From a checkpoint of a small transformer trained on Wikipedia.
Size: 3 heads of 128, MLP 1344 SwiGLU, vocabulary 32611, 56.3M parameters.
Architecture: RMSNorm before each block, no biases in attention or MLP, untied embeddings.
Training: 1155M tokens, 4877 steps.
MLP neurons of a small language model. Each row is named by its layer, matrix (gate and up: input weights; down: output weights) and neuron, and shows model dimensions 320-511. Each number is 128 + 24 x the weight over its row's rms, rounded and kept within 0 to 255. Numbers have three digits each. A neuron's up and down rows have the sign that makes its largest values positive.
After each neuron's rows, "fires before" lists the tokens most often just after its 100 highest values on Wikipedia text that the model never trained on; "fires after" lists the tokens most often just before its 100 highest values on Wikipedia text that the model never trained on. A number after a token or word is its count.

L3.gate788:158144095092157105146142127118120150126164101118133095141173139179103121127109113144154097142160093099139154129162139140118109113101094104127081116117148148106128106170147149116167140154155094116128107098133156139125134091116153151111113133094092109111085134145141161105132116125147105163170132130120171092145144153112110118131094152131103133154113114154159126128145108121123130153155170114139120123136131124160129156124131106143126137098144147124161114163147159148123143091110121111080121154151129134121134124119110138132124102137096123117162103145139162099125103094164128165
L3.up788:112137121122117106086100155120142180109108175128152094124134145180114121138149159137102127124124090094115155145110146148104117103089129060129105134119146073085116111148154127131092194129095117129142135134131114150142129140135131163123132145137110140124111134152112110185113138086138079140144115128108120113088138124121150133107133093140126133112121075169108122112096136103133148112132185196155129169146098139162113160139104186087107143086146162156102130163117124166144096115116164136159136172139140135128141154102104115103154124150125156140116135142133103123130117123151155179
L3.down788:144071113127088143090122122110076181087126100087157082165153148125102122124124151145157090125092140087102144122146183118091143135065135128161099123125141159109142097119096130120093141131176148125123138135103129104116137103147132175127134140116155077105131145107103133190164188127130064155103121151135100121129175103095116110126123112145147130113148073157136132114149113132116169140150134099116121138146133142123123116126115163108131158083143156128116135106134112138098115100088140118121088144140142119109108116083108119137114118126135147144127129113167177098153084128147141175
fires before: " the" 61, " a" 4
fires after: " member" 24, " one" 12, " members" 5, "st" 5, " part" 4

L3.gate258:114134146129123125112157157121125105125150127173122139146125147116103118127145120136071124157126121099162085155107119125145135165159154127149137140128125109152161153111157142123127120149119126139100123089136117145116155123123142096145135157149107157127144165133134108126119083095144085129113165191096143138163146119125135112127107105096146138132151096082134107134128114155106108130110125115108098107118113098105120054121128118138154110142132111170155157163143139139142112145146138127128124121102119117090117144127138122088135126133106120136137161165108136098113114147068120135
L3.up258:133105126071099133159111134121148135131130148130135119083132128126169123106111093163108092134115130155144161099105182162160124101130151128151095131081152121169132135116120093164058104129138148165162114093135153134133128141126150151180102169141129116114090118107114128149134114125117153110131155132100166175134112077153137096119125120123136138105137096174120123082121148121145112121124170100117104143092118128166142095094110123134099116124129123086135128141119102109139104136113081132101087113117130146138131165096137135125131103129109092123140144121127105135130126178129142122
L3.down258:117117120140125141104100110130113104126161145178103177162134167125103148096134137118134121167187139057102120122056121114117142174153138122122124107151153056112124112172166115105127153152117123101124102146122135123110118130140123089142102141137106129137101180125147111165112055074127123137092117164106146165095142116131077080134163113116162144113145109141097136144120136177157129102128143086136101099112176101104125067129105182102160130140110133153096148147116114095102118081144143116116105161086116101137139151159104117126115118122096121105130121112119119149146141128073111116
fires before: "19" 36, "20" 35, "18" 4, " " 4
fires after: " In" 25, "In" 21, "On" 8, " On" 6, " July" 5

L3.gate919:115135104169132129119140123120109139135110095163134138151160137134160144091136133182182153170131118137123155159164107141091125126085132135107081131133095166156126127111091166159099145108080125138093094112132117154088114161152125116105124126091120106137118112154166131121130091143115112116115133103135115107111160143120115112087142169118152114126153101159112105083190115106162129128123125132135140122152137095120100119109120140121102159128140126117139115159092115149116092125129131126161193127128162134125087114140159126113141129125103142133135143158154151146153145167117136177
L3.up919:130108114119134101077118112115165178172100183146142148105115142118099147126116106092127104140132146152121121109130154141084148141107123097119125172099118134150095111135160128152128143138154134148135134106123131126103105136137119147090102119143159115151118138124101106105089129139151136140105156142124112147139133106192148107135154077105085121148133091152136130150127141084156093111104126152114123117066076105129141115124116135123136137082115155173127125178140095146123096123158139086132121131110138094082147154088160116144118102109101174119144134118106108140117139142145143149
L3.down919:131111146068149131125130147072095106149078103125096120142145127145113119077131161100156092127141125132131144097132111124148149116126100151134133139159115141133078158153120153116152131143138107169124157136139139155124154125120128118167125160154139102140115154154115114146089162131144128167127071114107099136096183096112140106128094098131133124175097137116130106103128146120105102141154095135097161145161082123158124098132101161125188113102074111123119121205134140090113101083120109110127152096098086104116120089086160162098155092109110134143114134129102170119154160129118097112
fires before: "20" 75, "19" 21
fires after: "," 21, " January" 10, " December" 10, " August" 9, " November" 9, " July" 7

L3.gate56:124152083114106084134129147122138163119131112139105138147098123159124105099101144142126142132150161138130152152105107125108120115114113143137153106144108095161118079102167131069187129138153147133130095137147118130093113109115133129157116129110143125150178085087123123107080106131149096108069143078123151074088137145086140140138143096113097108133136148118138135154140096165168141139118119172119132138137125127148165128095126159088117130104133100136116128189133119152067125130137109159118174128090128136122144118114144109136130110108167136092121125084138176118154123130113114129
L3.up56:125115137156081161153138138118144132125155122132097172147122121141113131084141166107104122121120079130160149163131142161108087098116106137133124100126062136162124108105151110136118134077138154134109143151104078145116096165111128106137083101124144114144084119099073132119128138147158122152088145076142176119124113149078145119112131119132159095153092110108127180166150133113129146111118119114162153133122098112149151127137130173120128102081160149150107137151158113138101111181175079089080106141116139101137128069149146111148110157090108101166153122111143155135125109118102155139
L3.down56:151116155123115160106123095128087113131156137117152128129171133181133176119169134148104111106151112160143093131127149103147107128147137153126141102120134139118104125114144104136133114104127144137115128112109110122162125108107103156129136124124134115116138116132131103167127167123058157066123103127109116132130155106174121145072137201111094091107115129102123112136154117072116073168142123127150106142117111091108134104126111161119124106099182133074109134157116090106111128119129104094168152103153144123132115116120119123116155129133157137083103102139141155089161135113171118137
fires before: "20" 27, "19" 11, "18" 8, "17" 5
fires after: " " 56, "," 20, " February" 5

L3.gate1053:112101081077107141109125104092111126123102139115130131135148122124146100126141105118149095144090163116125132145132155139116175121125127097105115147148117093110139119142155157137103090111166122147129116119097122054192175122073141108164114124154140133107123141138132166091134115102152147189139111120082102113140109130138153152094118112099141159095136173153072170161157120137129149093113152129098137158181080144137110128127119158130136127120086152111172109116127157124094088111126150124160147084146106145113126101127105104151155159129121125149189111136129153142099138167129132128
L3.up1053:146134093120110105123167117156119115158115112103147134098126136148105172126114116170155119117103151126127094113116091117171170177105195101104134129091101099143132109135107117124106107128150156098093115106171143116106168132133133124111110141128096149184133153099084156139117151137104121149154142166103149109112125116149124166121101109167127109166151132144120125121161121110092138140149171147104124157075132125172078120131096132155138189104123153135114137116115110104144138130141137104133123112143164127119075129106096121154130120138137144098147135107152134121127141101182148084
L3.down1053:135117116134054132132081172143124174105108133139133123127092152123121126130142081129130114094127153112144104105118148119129159132138093142102120135135114152118192138152128158131135142098112076141092124079177120113125102124152116078131137149167109165107086129141131176192090073122094106134101138115106106165135133081167123160139143176123122108115150124168119115130091136148133130120137139095152127170090168120127153147139131097106124116141146127134127176150135096167142090110102135103102162106123149132073162147155098129159110119157106073115088091090117152117109142145097103115
fires before: "19" 35, "20" 8, "00" 5, ")" 5, ")," 4, "18" 4
fires after: "born" 36, " " 17, "20" 9, "," 9, "19" 8

L3.gate372:117125101124160122120130127097098079127077128124129122121143158131155190156139155111120116119117094127113134106123101118133127128163118123144123103126102101157106120106159151125114134105111084129151116168131151147113140092152117143116123116133128117116133153115141124175126114134126107084126172148151111093120104112126096115139158120107166087164093160144080141134135114147129090122124181184157112134124148133149147107161146133093122126128165165183115142135133124123162173167137166099110149089108095144139149146140175084086181172126130115099127106163096129118115116098088160142
L3.up372:139096127098116125122141129137114117115167099105137163117113120092167111160099118133105115110137133108122075149112110150104073137141132146092096135139118091127117109071175119111138133111125149131113137097148106113115131148157089143080136134188138146141125140129117084111123171096131109121109172086130121167080099149109123148121103069128132152064188153144099175158141109109104130122135122123108139125100114104161116112077163152114110133121090109165085160138127150150148158122155077166114138121163139142125141152126114133131105175102076144128135119129130123073130142129140141170
L3.down372:159097123176182138143123135112141120159154173147114140111118132131112136133117164124116122166122124158160170130141069135092112123150130122113126132112104136156130146109177108108107071134112148134148102173113199123132117126136130108106145099143118116120097133155108134119125109115145188094098083146136141102119125130098144113121152150091083105117113113123137147142137129140126091123128136116122112140072108115153115088173122168129099138134131177153141108159120131136133108125136121126101109142111143098128137148102145175136163155113111150160101112120065164126112150113102154120
fires before: " |" 20, "20" 14, " |\n" 12, "19" 9
fires after: " |" 43, "-" 11, " mid" 7

L3.gate1322:141175111119108171117080112173146118117163152142118133122155145145139093142140145120151148167143151129124117078141142144135139160114160135110160178107116122146118135180153146154138125123124139110096106095106099115127142076128133110077110129124120118084113124122116128131135101158160150130117143119072152119152119142104161140154104128119126145108154125144111156132134138132126121098161133128123127149167144119113131143163161133143172146121157118116113147121165161150139085164114139171161167131112136103098091141146140173132132127123127105115103197171142106130142141109145138153
L3.up1322:078162101085100102137112137093129127100143110152129130159193098101184163121123144144100034128102137121131079085114160125119132129104147145099154143100127172115115112124112135127141157085135123161075120125106119125110125158099145164140101134125122110124117116119147129151147092152145123153117139144145159086167148119084129110136092142097124134126102144128167117115157087134117119132133137151129123136128125181156145137103166117116133098132145114145145120126154138160147140134121171130146137174134128125146109137102130145082109137146114106131140102152146128131163122111132098137
L3.down1322:127137126131139136149121103084098139133163123127141115125132139156121118139108135128167130135132107178127098096121146097138139121124109152158142112107121147148154150138128139106128125102124141154118115117106129144124142099155131145110118145120163058119130139126110134133155135151111158125179155133122135147121105111132162083121123144134132145126110125145132094124178117142154109087169135151153188152092108102143120118147121098105103101075122119108162151139109131112118103189123096117170153125059165168107118083136137161129122110147121131156137117135117117126136158139105136124
fires before: " the" 38, " " 7, "0" 7, " his" 5, "1" 4
fires after: " one" 33, ";" 11, " |" 7, " some" 5, " |\n" 4

L3.gate1252:153132103144118118107149124150131156161092124144110140141136114136135165079161126095094087158130149107150140094113101183123099147133144104115122122090129166110079133129157151211091107096094153154151140133137103146089146142133152126172126161116125117123156114109102158103141099123129135165132146111108088108141108132150111149147171146132104129101102160138124148092162135133126112117080135134123096129147125104128109180105152083099145157204139167142162129117141115163110123133109180096126122143112163145134119099157121159151114105113143126146153172159096129130134132127153092122
L3.up1252:117178141129133126136117135132085169134163113156161149133109153094137156115155085111126134136145153147099128184095119116088134165092141118101135127147108112119121114127158092118159150094099114088166140158139113152159139173103098147128134162178149093137147130095146125132145125112124114113103151136105116133179137133104152122112117163104125154149155096131128111150091148135104171124142127111117099111133118152180168126126141110061101115091133072164081130112140169117154127076132124082095136122136131127136100154156128147096098152082130112119159105154114135130100117142107163138
L3.down1252:121154131064101109155119129124134155150121122143144136136142126124115093146104099126125134120098109128128143146116135055120150120092115113121092139134113124130114135188140116096098131057159106092150147159101115148147161101143149129125146174137163158142132181119115128128089106134147118138129133136136103124126162115111156141089174094156121156107129068108145124138132114140108133094095120156110126096115114111125117108130123140137074146136114139132131130106139137167100092142138138121100137123159154089094098169067106156126157138075118099121156136116108170092100112107141108167
fires before: "," 19, " to" 17, " of" 12, " the" 8, " time" 8, " that" 4
fires after: " the" 21, "." 16, " in" 15, " at" 5

L3.gate208:140146165124143133192118136150144117115113134112107121144117151081121092142159100088129127132132113130156086136116125113095136139130088141107167190149118104121113140138151120117120149096092093127137142109165154126128110126168138141137185127157134157110130093129114144153137110139126100154131144122136150129175144090141129120119090143145109140169093116135121155143144112122159104202148133107113118097136120171134143154128136115096130104094167104107089152123117104139128151163126159096141139113119117097147149159125151153098145119135141149122114119153119090117112115123124130123
L3.up208:149157190116108133139119141139146164130162132148126122145107147149142100097163103139096117171085091142127060164095147096106106100120129163119144166125145127147094145160179137122128144080081115120145169100129131135119104151171118157132170131113121099154127132113106158135115115139165092157117120097114149118134192149104157089126109142099161135157113125092140143111069137140084149149121148095160095124109132137135125133109155128125136134111145122158117089121120128103126153125136141115102114174128143146091118118125147114106121090103109151080130155141089143110144173158154118140
L3.down208:113140158121145160112070143118138120122152120158126152167181145126138103119104146136089159140129109137125121137151107135103093149119071133133139163139138120127122171148146100144130128112102101084141110113124111176130130114140095090125109117117088140164123090175103151107091189108133137109169123114118139155136142133123145139101128112087149126126122150099108131123110137104101120113169149133137169135083160108107170171145132108134106138110131109107104094116085133163137153080140129132066140204127108101112150091112129168140150144165109174092176137090113125101100149121134153127
fires before: " of" 46, " that" 12, " in" 5, " for" 4, " to" 4, "," 4
fires after: " the" 47, " The" 6, "The" 5

L3.gate402:142114163158114159098130107108117135125119097102076162139139113111139122142158135094135133133125123116096120122108138118076078135142100137088135130126143148158124110155072128113090121128102113113131101093089151132132122176123153104137103149129100121154095131112163140148113170120138080122087113122089106148155106091145131133093092139114118162137120124163097136103123123118141118088118116147099113177162120130129134096142176121127103155108129144117124098134125148147124093171139105109120181151120101099117112096106140114123152137151153147113131102160116106128141102101139161161
L3.up402:115131114115140139093130108111135169162087129129143138140126138136134100105144133137123092076153155113137136114103130138106119090136124096150170131116128113109109105113172128132164140145112159096135143117153137164134073134139143137106161142139109141130126128125120132134151178143112132118111118117143135077096111123104093142107122111126128114149131144124143162136147102083110124163062146125147135132085126142128178108123122091140127186088119189151126157139101149129160148098141134150154133094113161157115111169142135122106134139089100157170113124100142149137152111120119152132
L3.down402:119159135147117188118153147166130123107143128092124119118170123125133134136131176111111160116152120100145103139159118148172108133113088131151128129091186102106144117129136127095106170109169156139135138114135189119190117158166120087073204139097133150104162151128132130110124110140149148144110121135105172123133121158133088142109160110153127135119122090121152146163108148114119142158139136135198138104130145154134107099122120087088112119121084107133101149163157132138166127069120173092155131118136134137131138138164145084148090135130106159139112148153109089143093121120124109123
fires before: "20" 46, "19" 33, "18" 4
fires after: " in" 33, "," 18, " from" 5, "-" 4, " of" 4, " January" 4